config.toml
num_hidden_layers = 10
hidden_size = 192
num_attention_heads = 6
num_key_value_heads = 1
head_dim = 32
intermediate_size = 768
vocab_size = 2048
hidden_act = "swiglu"
norm = "rmsnorm"
norm_place = "pre"
norm_eps = 1e-06
positions = "rope"
rope_theta = 10000.0
rope_fraction = 1.0
qk_norm = false
attn_scale = 0.177
bias = "qkv"
tie_word_embeddings = true
parallel_block = false
init = "uniform"
init_std_qkv = 0.0217
init_std_o = 0.00485
init_std_up = 0.0217
init_std_down = 0.00485
optimizer = "adamw"
learning_rate = 0.00151
beta1 = 0.95
beta2 = 0.99
weight_decay = 0.065
lr_head = 0.0092
warmup_steps = 429
schedule = "wsd"
decay_fraction = 0.793
decay_shape = "linear"
final_lr_fraction = 0.1
batch_tokens = 16384
max_seq_len = 1024
doc_mask = true
train_tokens = 188100000
max_steps = 11481
dataset = "wikipedia_en"
MLP neurons of a small language model. Each row is named by its layer, matrix (gate and up: input weights; down: output weights) and neuron, and shows model dimensions 96-191. Each number is 128 + 32 x the weight over its row's rms, rounded and kept within 0 to 255. A neuron's up and down rows have the sign that makes its largest values positive.
After each neuron's rows, "fires in" lists the words (lower case) most often at its 100 highest values on Wikipedia text that the model never trained on. A number after a token or word is its count.

L4.gate129 [ 95 114 123  79 132  77 124 102 101 162 140 135 162  85 154  79 139 136 195 113 132 156  98 155 111 105 141 163 113 164 128 149 110 158 166 148 140 133 108 138 115 144 104 120 143 167 131 139  89 136 135  97  38 179 115  80 129 146 130  45 148 136 117 123 130  91 187  77 135 128 172  73  84  57 104 144 156 142 137 160 115  69  89 114 104 152 135  86 132 165 111 145 144 138 174 137]
L4.up129 [ 90  84 103 129 103 130 120 132 118 139 124 159 124 148 135 167 130  79 139 111 138 127 104 126 123 122 133 153  86 118 192  27  52  60  80 103 110 113 117 133 169 139  87 129 129 101 171  88 138 120 114  56 164 150 130 188 172  98 151 151 142  74  94 111  95 165 170 130  78 149  90 168 155  96 146 165 101 133  85 149  66 157 128 100 172 116 114  91 149 169 151 135 125 158 133  69]
L4.down129 [156 135 138 163 140 176 123 120 106 142 121 171  95 130 124 176 154 126 174 141 126  82 106  89 103 123 118 118 195 152 205 141  78 121 141 154 102 151 136 161 111 105 130 156 122  77  43 155 139 103 142 106 117 135  78 132 156 116  98 119  57 140 188  94  51  92 159 160 127 127 142 158 143  86 141 124 141  23 139 130 129 202 134 147 101  85 105 130 106 104 109 167  98 130 137 149]
fires in: "would" 29, "help" 9, "career" 8, "will" 8, "rigney" 7, "could" 6

L4.gate486 [163  84 109 109 159 171 114 157  90  94 184 137 102  86 114 109 120  71 127 145  99 147 160 124 118 160  64 141 154 119 106 133 105 105 109 128 115  94 135 113 104  56 132 128 143 153 172 184 165  92 111  96 191  95 130 137 179 133  88 150 118 101 145 166 193 119  93 173 167  97 173 135 176 111  91 119  84 136 130 162 163 119 111  56 185 174 101  85 168 157 128 124 147 128  72 118]
L4.up486 [172 110 125 127  90 177 135 142 130 137 156 120  97 109 105 127 105 140 115 177 145 140 146 193 109 150  61 176 124 148 116 141 126  69  76 186 141  66 153 151 120 105 156 105 134 168 163 190  42 135 106 102 152 127 123 167 134 101 111 135 117  91 156 100 160 120  89 139 129 109 115 196 203 169 128 137 162  81 166  89 144  99 123  76 149  89 109 199 117 143 113  96  93  89  57 107]
L4.down486 [101 150 131  96 110 117 123 111 143 127  81 131   0 127 152 171 147 131 128 133 106 102 133 152 154 143 126 150 132 108  97 127 187 103 117 163 126 129  90 171 100 160 126 143 124 157 101 106 115 142 125 135 123 167 136 150 110 103 133 146 169 104  78  99 138 113 142 104 154 115 177 141 156 146  99 121 121   0 121  97 127 148  94 142 154 117 144 165 115 122 149 134 153 136 150 145]
fires in: "by" 39, "with" 37, "of" 8

L4.gate307 [189 104 135 142 144 137 113 104 109  99 166 185 145 110 103 106 138  91  90 130 131  84 144 122 152 179  65 203 191 175 117  49  90  71 161 151  67 144 121 140  93 125 126 135 112 114 144 128 161 151 129  68 164 117  98 159 178 160 166 135 162 122 177 127 165  72  72 192 113 128 125 151 132 101 129 102 132 129  88 111  96 101 114 168 163 152 131 122 165 189 169 152 161 110 104  62]
L4.up307 [202 103 174 114 107 122  98 117 116 121 142 155 158 130 127 108 163 157  97 109  79 113 152 133 147 141  85 187 187 166 143 128  79  50 176 127  78  88 125 143 124 117 123 174 101 158 120 107 147 138 136  81 151 121 109 186 192 170 162 136 155 107 135 168 135  63  79 210  87 142 118 127 136  83 127  85 157 157 143 107 116  94 120 156 162 163 131 138 150 165 174 150 163 101 120  70]
L4.down307 [122 139 142  78 118 117 126  91 124 124 118  99   0 104 146 165 142 112 140 163 122 140 116 153 123 148 129 169 119 101 114 146 132  92 102 120 150 122 133 101 113 124 151 120 147 157 103 143 101 137  98  90 130 145 138 180 110 171 128 138 162 128 114 144 166 115 120 146 161 137 126 135 117 130  97 100 112   0 157 115 117 118 113 123 139 108 140 137 124 126 191  89 132 139 128 152]
fires in: "of" 50, "to" 18, "on" 9, "for" 6

L4.gate119 [118  75 132 142 122 132 134 131 111  59 130 126 167 157 175 169 137  69 178 123 120 123 141 126 156 143 138 105 160  87 148 150 108 115 112 154 126 121  90 106 177  76 152 138 126 108 130 147 110 158 102  75 180 115 180 135 112 137 121 127 120 132 172 146  91 142 180 108 129 127 106 114 144 119 142 150 101 129 135 154 104 104  85 151 173 151  83 106 112 155  95 108 159  83 109 124]
L4.up119 [ 71 153 172 114  96 105 142  85 107 123 155 130 149 111 155 116  92 192 139  86  86 100 162 177 110  52 168 126 159 131  61 168 137  96 152 144 110 117 127 150 206 131 177 152 114 192  96 144  96 167  89  65 153 140 117 176 166 137 146 126 102 184 140 164 118 160 104 135 104 119 163 160 135 104 179 128 155 114 177 119  91 165 111 173 126 170 107 145 129 129 147 172 165  88 142 105]
L4.down119 [149 109 132 148 172 185 119 134  80 128  90 132 135 139 108 173 155 108 126 112  85 133  89 118 175 149 128  71 145 124  98 141  98 179 178 113 150 110 126  96 109 129 148 153 142 123 104 182 132 112 155  91 139  94 107 165 160 148 111  65  99 129  88 168 108  66 125  87  53 142  87 118 146 153 127 166 185  67 152 107 166 229 129 128 182  68 125 136  63 155 126 119 129 120  72 127]
fires in: "to" 40, "and" 17, "or" 5

L4.gate108 [147 113 100 156  90 156 130 126 164 106 136 135 134 109 106 136  88  99  95 135 138  96  96 144 139 138  58 204 161 107 117 189  83 113 151 138 100 143  88  87  92 144  96 139  75  88 118  55 140 106  85 206 159 130 134 129 153 184 123 127 127 177 158 120  88  37 172 140  99 118 105 130 124 111 111 119 116 105  95 141 173 194 110 135 110 191 158  91 139 128 106  63 152 173 140  56]
L4.up108 [155 118 137 114  84 149 143  75 120 124 160 109 128 154 174 148 109 177  81  97 106 154 144 166 158 141 156 126 129 146 103 142 166 127 162 139 165 101 135 154 125 196 124 141 157 112 161 142 158 134  60 140 107 101 141 112 143  84  76 158 137 113  99 150 112 150 147 110  77 140 116 114 123 177  87 144 128 154 145  98 128 138  90 158 123 147 133 147 143  93 124 109 114  76 157 153]
L4.down108 [155 155 157  94  89 184 106 118  88 119 126 160 116  89 164  99  70 163  51 158 156 134 150 172 100  94 116  99 112 115 136 127 108 104 109 108 131 107 105 160 103 166 121 148 181  59 146 141 168 153  82 186 132 132 167 200 130 105  98 145  79 109  93 122  69  92 137 123 166 173  78 128  72 148 105  93 146  31 142 144 116 112 106  99 174  86 195 115 142 136 131 104  78 109 122  84]
fires in: "her" 33, "an" 14, "railroad" 8, "newly" 5, "hollywood" 4, "antonio" 4

L4.gate133 [155  84 128 130 149 125 128 109 115  89 139 108 110 108  77  92 135  71 144  71 130 150 125 128  93 167 114 135 193 105  73 115 118 100 118 100  95 145  87 116 144 117 165  95 155 126 142 133 197 110 118  73 180  97 125 145  80 134 127 111 135  37 143 119 136 137 115  85 147 126 139  98 127 147 124 104  90 132 101 135 136 103 127 108 212 210 118 157 143 132 128 114 172 179  88 101]
L4.up133 [158 105 136 157 128 144 195  93 113 151  93 137 112  72 117 106 163 123 104  91 147 159 122 221  95 148 119 155 176 137 103 128 136  85 134 171 106 118  71 147 147 121 174 107 157 140  64 144 119 143 129 127 139 104 119 145 109 102 105 103 122  24 154 130 146 165 107  94 106 106 106 178 120 206 109 106 121 141 168  86 139 111 121 121 178 124 105 190 118 152 147  94 159 145  67 105]
L4.down133 [155 127  94 129 110 126 141 128 148 122  94 125   0 151 178 104 163 107 161 131 171 140 133 150 114 146 134 136 146 142  98 137 157 107 130 163 152 137 102 159 116 139 148 138 139 169 141 157  99 136 106 116 104 151 151 162 109 140 143 112 118 118  79 157 157 120 107  99 153 123 167 150 136 142  83 129  83   0 114  96 126 138 135 155 164 131 149 143 109 130 160 123 163 141 145 165]
fires in: "of" 97

L3.gate203 [110 129 191 116 144 105 164 145 120  70 136 159 140  70 124 167 158 136 128  90  76  70 113 200 150 124 167 178 171 115 141 111 194 148 128  66 171  57  88 184 104 127 139 146  97 201 115 167 104 118 113  94 128 140 113 139 131  89 119 126 110 140 181 152 177 147 157 101 137 100 142 159 154 134 149 104 112 157  95 121  95 112 136  71 101 165 151 164 148 142 132 158 151 172 172 146]
L3.up203 [ 93 116 143 124 138 150 175 165  76 117 184  88 134 121 122 156 122  85 109 127 121 143 138  82 149 107 129 131 147 122 104  92 138 104 127  96 119 199 136 163 167 127 111 125  92  93 190 164 105 137 126 114  84 120 101 129  69 152 130 117 156 171 186 152 133 165 107 166 107 146 118 173 156 155 122 163 113 143 105 220 101 170 128 132 111 138  86 131 146 178 126 150 172 104 130 117]
L3.down203 [166 102 108 129 135 214 139 174 186 119 135 113  80 140 144 155 150 113 178 196  98 201  96 184 161 101 110 152 156 152 169 169  97 103 114 130 146 134 136  68 100  83 158 167 114 174  72 156 113  84  84 101 143 160  90 195 120  99 148 102  96 127 164 127 101  69 157 187 143 115 170 112 138 142 123 165 151 135 109  64 108 146 138 130 157 149 114 171  93 179  62 182 126  85  94 132]
fires in: "of" 65, "often" 4, "a" 4, "should" 4

L4.gate282 [ 93 167 128 137 142 131  85 146 123 109 120 144 119 119 179 152 204  75 182 102 125 108 170 186 122 101 132 206 180 143 125 140 135 114  97 102 115 163  84 180 181 115 128 122 173 155 123  59 124 136  99 144 133 124 113 123 133  67 136 139 186 128 120 155  98  96 136 172  83 158 112 102 166 133 107 140 167 142  75 129 116 184  88 101 169 199 123 100 137 165  94  78 114  84  56 127]
L4.up282 [ 97  96 105 196 161  74 127 126 112 192 137 164 135 123 146 113 111 132 151  80 105  87 113 103  84 113 133 113 179 118 132 136 104 118 108 114 174 111  64 159  53  97 138 159 178 132 123 157 103 118 106  54 113 123 120  93 111 116 168 116  73  95 113 119  74 145 174 120 137 186 141 120 107 127 169 140 102 124 137 166 122 179 158 118 148 163 155 106 115 162 135 106 150  46 166 166]
L4.down282 [131  88 104 123 131 109 189 139  66 134 145 160 110 159 109 145 194  92 101  95 142  78 130 136 156 105 128 128 130 122 188 123  36 137  77 146 176 157  85 155 115 163 145 170 157 121 105 118 122 112 148 119 148 105 101 119 113  94 135 116 119 147 130 107  83  70 104 104 137 167 124 185 144 103 119 179 162  84  97  90  76 159 131 146 190 148 177 120 105 145 126  89 128 111  88 118]
fires in: "to" 76, "would" 10, "help" 9

L6.gate360 [115 129 135 110 139 114 153 137 148 124 123 142 131  72 131 142 189 117 145 132  80 108 128 140 169 111 122 111 172 228 154 137 189  85 142 128 126 137 141 138  68  96  85 136 167 124 150 143 153 157 126  88 125  74  97  89 130 182  83 152 132  82 146 150 161  91 122 114  77 115 131 161 114 123 152 145 116 111 114 122 127 132 151 138 113 165  82 130 107  86 110 185  91 110 103 108]
L6.up360 [131  80 161  91 103 148 183 174  62  97 174 126 126 186 156 130  91  69 134  88 100 124 135 186 130 119  94 149 102 116 105 131 114  98 108  83 120 140 136 126 129 164 130 152 116  95 174  91 151 161 142  90 104 153 156 140 140 136 151 101 137  94 123 150 106 129  69 151  89 105  60 122  98 162 185  45 128 139 137 144 136 134 196 118 100 115 187 126 129 189 136  89 100  44 139 100]
L6.down360 [ 67 104 109 135 111 108  84 118  58 127 175 128  93 156 121 143 129 188 157 165 135 177 107 151 144 146 106 109 117  79 131 133 156 203 162 141 183  62 153 204 160 128 114 109 145 207 103 136 153 177 131  91 149 121 139 167 107 135 172 129 119 120 165 156 114 157 174 177 104 144 143  35 118 144 137 137 142 133 108  94  84 100 118 100 151 152 156 119 153 210 117 100 176 101  97 159]
fires in: "with" 17, "to" 11, "a" 11, "of" 10, "influence" 5

L4.gate125 [161 145 128  90 217 114 142 143 151 137  75 120 144 151  93  43 123 133 156 166 151 173 101 150  96 135 147  56  79 118 128  86 195  85  72  42 154 221 111 113  96 136 125 168 124 111 155 156 117  45 204 136 131 147 145 154 155 155 106 127 120 162 154 112 147 126 145 171  79  56 175 168  92 118  97 154 112 153 130 153 156 160 154 104 136 145 106  65 145 114 130 152 161 151 121 166]
L4.up125 [102 141  98 147 141 118 126 160 100 128 209 112 152 108 121 142 159  81 110 117 144 156 178  99  95 162 142 145 104 109 131 152  83 111 126 131 103 122 129 159 165 179 164 130 194 112 120 122  80 148  51 166 120 146 166 156 114 150  74  80  68 121 154  88 105 197 110 159  94 138  99 169 127 134 160 178 180 168 154 117 138 119 128 145 117 116 127 105 136 179 113 173 103 133 127 140]
L4.down125 [122 153 110 151 136 159 142  66 105 105 131  87  88 113 153  86 176 140 118 116 104 101 145  94 156 140 130 115 138 140 123 187 157 147 168 182 166 125 146 143 145 148 142  93 150 128 120 188 120 150 101  93  98 129 134 147 167 142 121 155 138 106  81  79 135 133 102 119 155 128 139  88  90 115  82 135 136  86 134 113 176 149 121 125 158  62 194 154 103 114 107 116 170 122 136  72]
fires in: "year" 32, "years" 15, "season" 15, "seasons" 8

L3.gate514 [126  57 107 173  70 118 133 147 137 155 117 140 120 148 143  83 121  54 106 100 161  91 107 169 161  80 133 140  78 166 137 142  69 132 141 111 102 138 128 146  92 165  98 143 135 115 136 156 128 128 104 151 141 100 127  87 103  79 171 136  60 148 147  89 101  98 174 109 138 143 113 131 129 168  56  89 123 162 137 120  66 162 100 100  71 159 176 112 150 129 124 113  86 115 133 135]
L3.up514 [151 104 123 143 107 140 135 166 182 105  91  64 113 129 161 156 134 117 100 142 137 156 171 177 146  78 118 171 124 126 110  97  84  37 129  97 180 167  74 131  87 114 132  94 195 132 116  87 144 147 125 149 129 104 131 119 146  80 146 142 178 158 181 222 193 132 160  91 145 125 131 109 127 158  78 115 128 143 171 109 128 163 136 119 123 123 181 114 138 124 150  96 149 140  92  91]
L3.down514 [112 116 129 146 129 162 174 143  85 169 160 162 119 145 160  82 119 107  71 167 100 122 169 158 110 120 140  94 112  84 151 162 108 133 130 175 119 159 113 125 163 178 117 122 141 168 165  99 121 112 105 206 124 148 165 170 129 157 105 107 115 125 126  89  94 106 160  90 162 203 168 167  88 178  76 131 149 177  95  97  81 185 141  84 191 182 112 163  90  99  82  78 119 133  99  92]
fires in: "an" 77, "another" 6

L6.gate589 [134 164 121 180 116 156 197 172 142  78 129  94 104 174 164 113 106 151 133  78 100 132 125 154 150 144 128 176 104 146 137 153 121 148 130  69 107 139 151 148 128 174 122 143  91 168 121 125 124 141  86 121 136 101  89 200  98 131 108 117 203 138 129 151 159  95 131 148  91  64 112 178 145 172 124 150 110 139 169  79 163 123 119 117 155 121 162 177 118 192  65 148 181 104 144 149]
L6.up589 [148  67 126 152 169 171 165 165  95  57 165 118 106  94 105  68 122  92 139  80  90  98 106  78 163 128 132 160 124 149 173 132 121  84 144  73 130 157 108 142  81 111 135 172 109 193 137 122 160 115  95 140 106  79 116 132 129 185  89 140 152 139 167 136 156 143 152 142 114 101 139 157 141 147 106 158 144 131  73 171 103 169  90 139 167 166 106  85 162 167 115 150 161 130 122 148]
L6.down589 [129 164 158 135  93 133 130 153  92  94 134 107  22 151 175 162 135 121 122  97  88 164 147 219 133 105 161 191 128 100  93 159  90 121  89 113 144 146 131 150 140 172 139 180 132 196 112 139  91 128  62 113 111 141 103 173  99 115 113  85 143  94 113  87 129  77 141 156 147 142 138 140 153 112 149 133  87  28 127 118  96 102 121 172 149 106 220 161 136 157  62 125 173 117 141 123]
fires in: "of" 77, "in" 15, "to" 7

L6.gate340 [136 159 173 130 136 114 121 125 191 147 114 152 157 131  73 109 194  55 168  77 150 139 129 143 106 110 143 113  62 121 114  96 125 152 174 130 132 112 113 127  93 130  95 165 129 102  66 147 171 116 151 155 165 104 160 134 236 115 143 145  78 112 158 143 177  89 130 157 130  80 144 112  68  72  70 173  96  99 106 180 104 155 102  97 129 178 144  62 142 190 136 169 169 150  97 121]
L6.up340 [145 170 221 100 126 162 124 103 184 189 137 143 143 103  61 155 182 155 146 153 132 131 127 115 116 125 144 113 106 152 107 159 160 156 155 100 200  89 148 131 138 144  74 138 176 127  89 122 155 128  78 102 145 151 116 111 208 150 166 135  62 151 161 112 124  85 150  88 139 115  96 132  96 107 127 158 107  92 139  75 110 190 112 148 168  96 157 168 110 187  82 168 101 111 161 146]
L6.down340 [125 130 116 128 122 100  97 110 107 122 149 120  86  86 127 116 183 171  84 131 115  89 152 152 113 137 146 133 121 142 106 117 138  99 135  99 161 180 112 136 136 138 144 108 189 134 163 122 121 128  89 112 154 140  98  93 145 164 138 121  87 126  87  75 114 143 100 171  76 178 170 158 138 112 146  95 136  11 149  93 129 206  80 195 149 126 171 162  30 110 129 131 132 125 219 111]
fires in: "and" 52, "approximately" 14, "but" 8, "than" 4

L3.gate345 [123 108  97 160  91 150 121 110  87 104 101 165 142 136 142  56 112 128  57 114 129 124 162 156 255 140 102 116 120  94 101 139  87 144 187 115 161 124 103  82  97 151 168 134 188 132 152 124 169 135 134 151 159 114 151 117 134 115 128 107 145 159 132 119 195  69 195 122 149 194 138 121 192 140  71 105 137 134  71 124  95 117  99 115  97 129 174 104  96 101 127  60 142 162 130 145]
L3.up345 [170  77  57 126  75  98  99 138 113 128 116 133 108 139 180 105  89 171  69 111 156 142 168 158 222 121 104 103 120  66  59 143  54 144 154 143 167  85 178 140 101  99 111 101 107  91  62  84 124 130 130 157 162  68 119 133 133 110 130 104 174 229 162 181 117  90 166  88 140 126 127 152 123 119 158 106 155 138 132  86 140 140 106  89 105 109 147 200 119 101  98 117 119 110 120 169]
L3.down345 [140 135 143 125 114 159 139 111  76 109 167 150  97  71 196 136  64 125  83 166 110 119 121 133 128 104 116  99 110  79 185 176 123 107  76 190 100 156 106 126 124 146 148 163 148 164 144 158 162 147  91 156 128  80 169 193 152  96 102 109 122 135 122 114 104  95 154  65 144 178 138 185 140 169 128 151 141  73 126 101  93 157 149 132 163 129 131 160 118 100 137 109  83 151  76  75]
fires in: "an" 66, "another" 4, "analysis" 4

L3.gate40 [178 108 125 196 122 170 111 137  81 133 109 116 118 159 135 132 164  89 100 121 162 189 133  96 141 125 112 122 194 124 112 125  40  79 117  58 103 162 139 159 113 170 143 148 126 119 200  86 167  98  71 189 150 136  96 100 136 171 152 119 169 160 142 121 131 121 146 122 108 130  86 133 107 139  81 130  89 175  95 172 132 156 124 119 103 131 135  88 160 118 137 119 125 146  54 125]
L3.up40 [150  66 175 154  95 111 142 162 186 163 108  61  89 129 179 154 106 137 115 124 136 147 223 110 127 108 116  56  98 104 141 149 129 237 109 126 166  98  96 198 107 147 158 144  72 166 119 202  72 136 110  85 143 136  91  93 127  77 169 135 191 124 146 153 128  90 124 114  96 106  83 111  74 162 154 125 136 130 108  91  76 159 103  93 145 132 142 132 116 119 121 184 132  81 148 167]
L3.down40 [159 147 157 126  48 164  87 140 112 150 139 129 155 132 187 150 103 121 139 118 125 103 107 169 150 109 149 130 135 167 114 167 145 147  92 135 165 109 116 165 106 156 121 184 153 168  84 141 151 121 105 168 118  86 118 160 130 157 132 149 138  95 147 100  88 118 121 124 141 169 134 136 151 151 112 128 109 149 137 116 130 159  81  81 181 141 167 160  88  83 117  98 109  68 156 107]
fires in: "an" 24, "animator" 11, "even" 9, "zedong" 5, "family" 4

L3.gate172 [126 132 124 148 126 116  75 153 131 183 156 116 136 167 135 201 129 138 124  94 101 149 169  97 164 130 139 112 100 172 172 198 128 193 166  75 124  69 112 133  74 109 120 105 201 120 121 124  90 113 153 124 117 129 102 181 134 143 130 119 161 161 106  64 111 119 107 133 120 154 114  82 135 187  83 158 141 145 169 165 153 110 121  81 184 162 135  61 116 172 100 103 108 201 143 129]
L3.up172 [110 158 166 154  91  50 135 101 146 123 163 160 109 116 144 197 124 144 175 150 153 128  92 118 126 128 111 165  85 124 144 115 145 164 103 126 150 110 121 127  47 138 108  98 161  93  44 143 151 112  76 105 162 174 140 179 121 114 130 175 122 116 125 106 120 177  83 183 177  59  98 107  90 125 104 165 108 134 107  73 139 122  63 110 158 137 139  98 151  99 118 179 115 106  98 107]
L3.down172 [154  48  87 132 152  76 105 126 125 155 154 152 155 116 111 197 130 159  88 124 190 172 119 102 125  91 170  77 126 159 100 142  98 119 120 156 121 130 101 100  76 167 136 149 103 113 138  80 124 118  85 161 143  91 125 150 165 140 118  97 125 148 125 185  85  88 135 126  99  87 154 149 180 109 115  96  99 107 139 163 192 133 136 133 104 152 124 159  68 101  86 163 118 130 121 123]
fires in: "to" 28, "through" 14, "of" 10, "century" 6, "and" 4, "journey" 4

L6.gate752 [111 206  88 113  63 138 151 107 111 181 113 103 127 114  81 195 128 157 127 138 121 117 198 137 170  87 110 129 149 166 119 161 178 104 134 169 134 125 110 144 118  93  61 141 100 120 109 112 126 165 175 106 128 122  99 141 144 157 116 207 115 125 151  74 119 127 150 163 179 133 120  81 161  98 121 112 131 134 131 128 113 161  98  90 124 172 122  82 153 148  45 161 145 159  96  53]
L6.up752 [ 73  95 161  89 114 196 169 116 105 130 161 143  82 127  72 169  64 175  89 114 162 118 129 112 111 137 140 138  53 101 149 137 110 100 114 140 119 101 129  82 106 148 179 114  78 119 128 117 149 113 162 150 106 146 104 152 118 108 129 150 151  89  39 181 119 120 155 125 128 120 150 141 164 131 144 129 134 164 152 142 183 183 175  97 162 121 145 128 123 112 125 156  71 108  97 135]
L6.down752 [ 96 178 105 118  92  97 105 158  84 113 137 174  84  93  94 165 103 120 160 147  92 127 140 173 179 177 104 137 128 114 176 161 138  95 129 148 151  77  97 163 142 146  87 162 137 157 182 135 139 194 139 190 168 159 126  91 110 117  92 182 105 163 159 135  88 140 133 123  89  71 144 131 182 154 132 167 128 143 154  99 115 143  69  91 130 166  92 117 196 162  80 164 130 176  89  72]
fires in: "with" 50, "as" 30

L3.gate507 [ 93 153 137  91 125 172 108 112  71 139 143 126  91  85 129 179 126 151 129 133 198 125 110 227 173 167 127 172 167  90 120 142 133 161  94 100 141 115 129 104 140 179 162  93 128 143  75 187 136 137 135 133 171  95 142 130 105 112 124 126 125 100 130 142 133 103 136 149 120 122 153 127 189 133  47  98 141 152 141  91  78 114  76 138 113 151 120 139 118 163 142 105 147 119 126 147]
L3.up507 [131 162  92 138 117 156 114  91 154 130 130  94 135 141 162 125 125 106 102 110 120 160  72 151 160 167 106 117 101 161 157 203 136 143 167  85 103 102  98 134 105 151 148 127 116 131 117 153  90 167 134  84 112 148 122 119 109 177 138 136 200  69  89 178 105  78 119  73 143 158  51  81  77  64 111  92 183 116 138 104 189 137 122 160 118 115 120 114 115 109 140 105  54  99 148 143]
L3.down507 [122 111 136 115 161  77 147 122 122 100 144 171 102 143 124 104 120 163 123 141 139 135 183 109 172 133 110 143 146 166 152  99 119 121  30 129 165 148 106 172 176  94 141 161 156 162  84 120 137 122 144 122 121 115 150 108 135 101  94 134 145 120 142 111 177 184 108 175 101  65 176 134 180 118 128 118  76 198 121  95 104 107 117 129 115 185 138 131 139 166 113 150 146 160 130  90]
fires in: "with" 25, "alongside" 8, "from" 7, "represented" 6, "as" 6

L6.gate640 [132 112 137 125 152 181 114 141  83 114 155  80 104 134 159 143 174 119 163 139 113 153 129 171 121 170 165 159  98 130 209 123  87 136  96  71 203 149  91 149  67 137 102 139 180 180 101 121 120 108 125  86 162 145 112 106 183 113 141 117 142 174  95 128 140  84 139 139  87 135 124 138 151  84 128  89 165 116 144  71 148 127  89  91 119 127 122 133 130 140 134 123 153 155 150 118]
L6.up640 [143 156 146 157 162 111 138 143 183 128 109 164 179 130 112 159 156 154 180 109 137 116 164 110 110 130 128 152  79  90 147  94 182 102 140 103 188 107  64  88  78  76 119 179 145 155 165 134 127 139 138  98  90 125 112 111 177 176 187 115 107 189  65 208 115 135 103 102 159 121  98 143  76  98 149  71 104 128 123 110 165 110 115 109 188 159 114 131  96 135 103 180 123 110 150 122]
L6.down640 [200 109 178 133 145 132 116 150  91 146 196 151  60 144 130 126 129 134  93 115 114 125 145 159 161 109 168 124 156 140 190 128  78 108 178 138 157 126 170 131 128 174 109 174 117 131  74 170 133 135  86  95 131  95 127 155 142 133 102 104 103 152 173 122 104  95 141 173 122 158 115 134  86 133 105  83 155  22 167  71 120 167 123 184 165 124 167 122 157 138 135 137 155 124 127 148]
fires in: "to" 73, "or" 8, "against" 4

L3.gate564 [110 144 157 129 171 124 101 167 144 142  97 157 116 162 145  87 159 164 164 107 146 132 150 150  74 128 129  96 153 164 110 134 130 152  89  85 143 130 136 142 100 154 131 165 125 135  79 136 142  41 146 114 166  81 176 105 184 147 121 140  86 157 102 104 118 175 124 123 103 137 137 143 147  92 130  99 128 139  51  83  95  84 120 138 180 180 119  98 112 142  61 148 133  80 136  67]
L3.up564 [ 76 106 173 145 112  99 135 168  87 130 130 144 119 192 129 157 173 170 131 111 136 126 142 112  82  96 135 103 109 141 142 110  95 149  76 108 129  81 117 158 112 124 166 205 127 155  64  99 118  51 126  83 153  83 185 124 202 137 107 137  84 142  90 105 157 139 126 114  80 136 148 173 147  99 152  60 151 134 119 114  69 135 108 105 189 124  98 150 109 142 101 100 125  89 168  67]
L3.down564 [129 117 144 132 121 162  86 158  76 105 198 146  63 148 105 162 134 143 115 152 158 130 138 137 173 157 137  97 103 150 112 134 104 116 172  99 191 137 119 105 135 106 118 119 116 120 118 169  96  75  95  80 108 140 136 127 141 112 145 112  64 169  98  84  89  92 156 128 117 148 119 147 143  92 125 101 125   0 165 125 123 173 106 166 158  93 135 143  85 111 117 138 136 115  83 157]
fires in: "or" 65, "to" 11, "origin" 9, "and" 8

L6.gate151 [160  29 153 100 206 121  91 146 110 118 173  90 124 127 120 176 146 127  79  69 155 163  92 144 151 127 127 145 131 115 149 169  85 191 145 102 114 143 107 100  88 131 142 165 136 123 130 157 149 126  96 116  98 102 205 114 164  80 138 131 115 125  95 144 119 160 109 131 132 109 121  42 114 136  68  70 166 147 154 141 118 152 132 157 150 182  82  57 141 141  55 138 117 118 156  91]
L6.up151 [145  40 183 118 132  86 126 148 124 120 171  92 126 144 105 160 138 164 101 108 144 126 106 116 142 163 136 125 146 129 145 167  83 171 137 127 167 111  65  77 143 174 139 186 117 110  77 118 156  89  92  95 104 145 155  83 183 158 137 118  95 128 138 118 124 120 157 109 125 110  73  92 117 182  85  70 165 132 182  54 142 150 127 140 174 146 111 149 126 135  97 158  96 115 168  50]
L6.down151 [165 114  88 120 120 112  79 121 131 120 128 130   0 117 111 102 148 125 142 123 173 148 125  99 136 164 133 189 106 162  74 118  95 123 116 101 186 114  95  91 115  94 145  95 106 150  75  82 111 137 116 104  90 119 133 200 107 151 130 119  67 134  96  84 152  92 159  70 155 126  86  90 126 133  74 136 140   7 181 101 124 178  96 144 127  84 112 137  97 137 108 118 131 132 120 115]
fires in: "and" 98

L6.gate483 [124 127 107 148 175 120 119 129  93 165 164 117 177 101 135 112 111 130 199 177 137 120 163 164 147 116 129 118 121 175 136 122 139 162 152  96 140 136 142 118 100 149 115 171 133  84 145 167 117 159 117 124 146 180 138 171 127  92 151 109 163 151 133 145  78  73 106 160 139  92 123 109 112 126 135 113 162 140  70 162  99 108  90  79  83 152 139  95  94 175 122 160  58 137 154 102]
L6.up483 [132 123 128 145  92 115 123 122 109 140 139 137 173  82 124 174 133 171 198 195 116 119 135 167 157 113 147  79  98 189 171 165 118 174 113 151 119  72 101 119 104 126 114 200 149 109 111 171 120 140 139 130 139 186 140 138 136 141 141 121 164 155 169 160  66 104 162 102 125 134  91 126 130 112 138  80 162 153 106 145  85  93  88  89 108 142 109  82  84 202 137 123  77 180 150 135]
L6.down483 [136 128 129 161 129 129 125 111 156 132  90 153   0 126 124 105 168 131 117  54 128 123  89 118 116 132 167  69 135 105 121 118 128 163 139 134 120 138 164 147 150 125 143  76 128 114 133  77  73 146  86 115  98 132  93 121 144 198 120 199  66 146  93  94 136 158  94 112 175 119  89 168  85 108 109 163 132  12 120  72 143 106 146 145 187 108 145 154 106 102 150 107 141 111 122 170]
fires in: "was" 41, "been" 12, "were" 10, "not" 9, "never" 4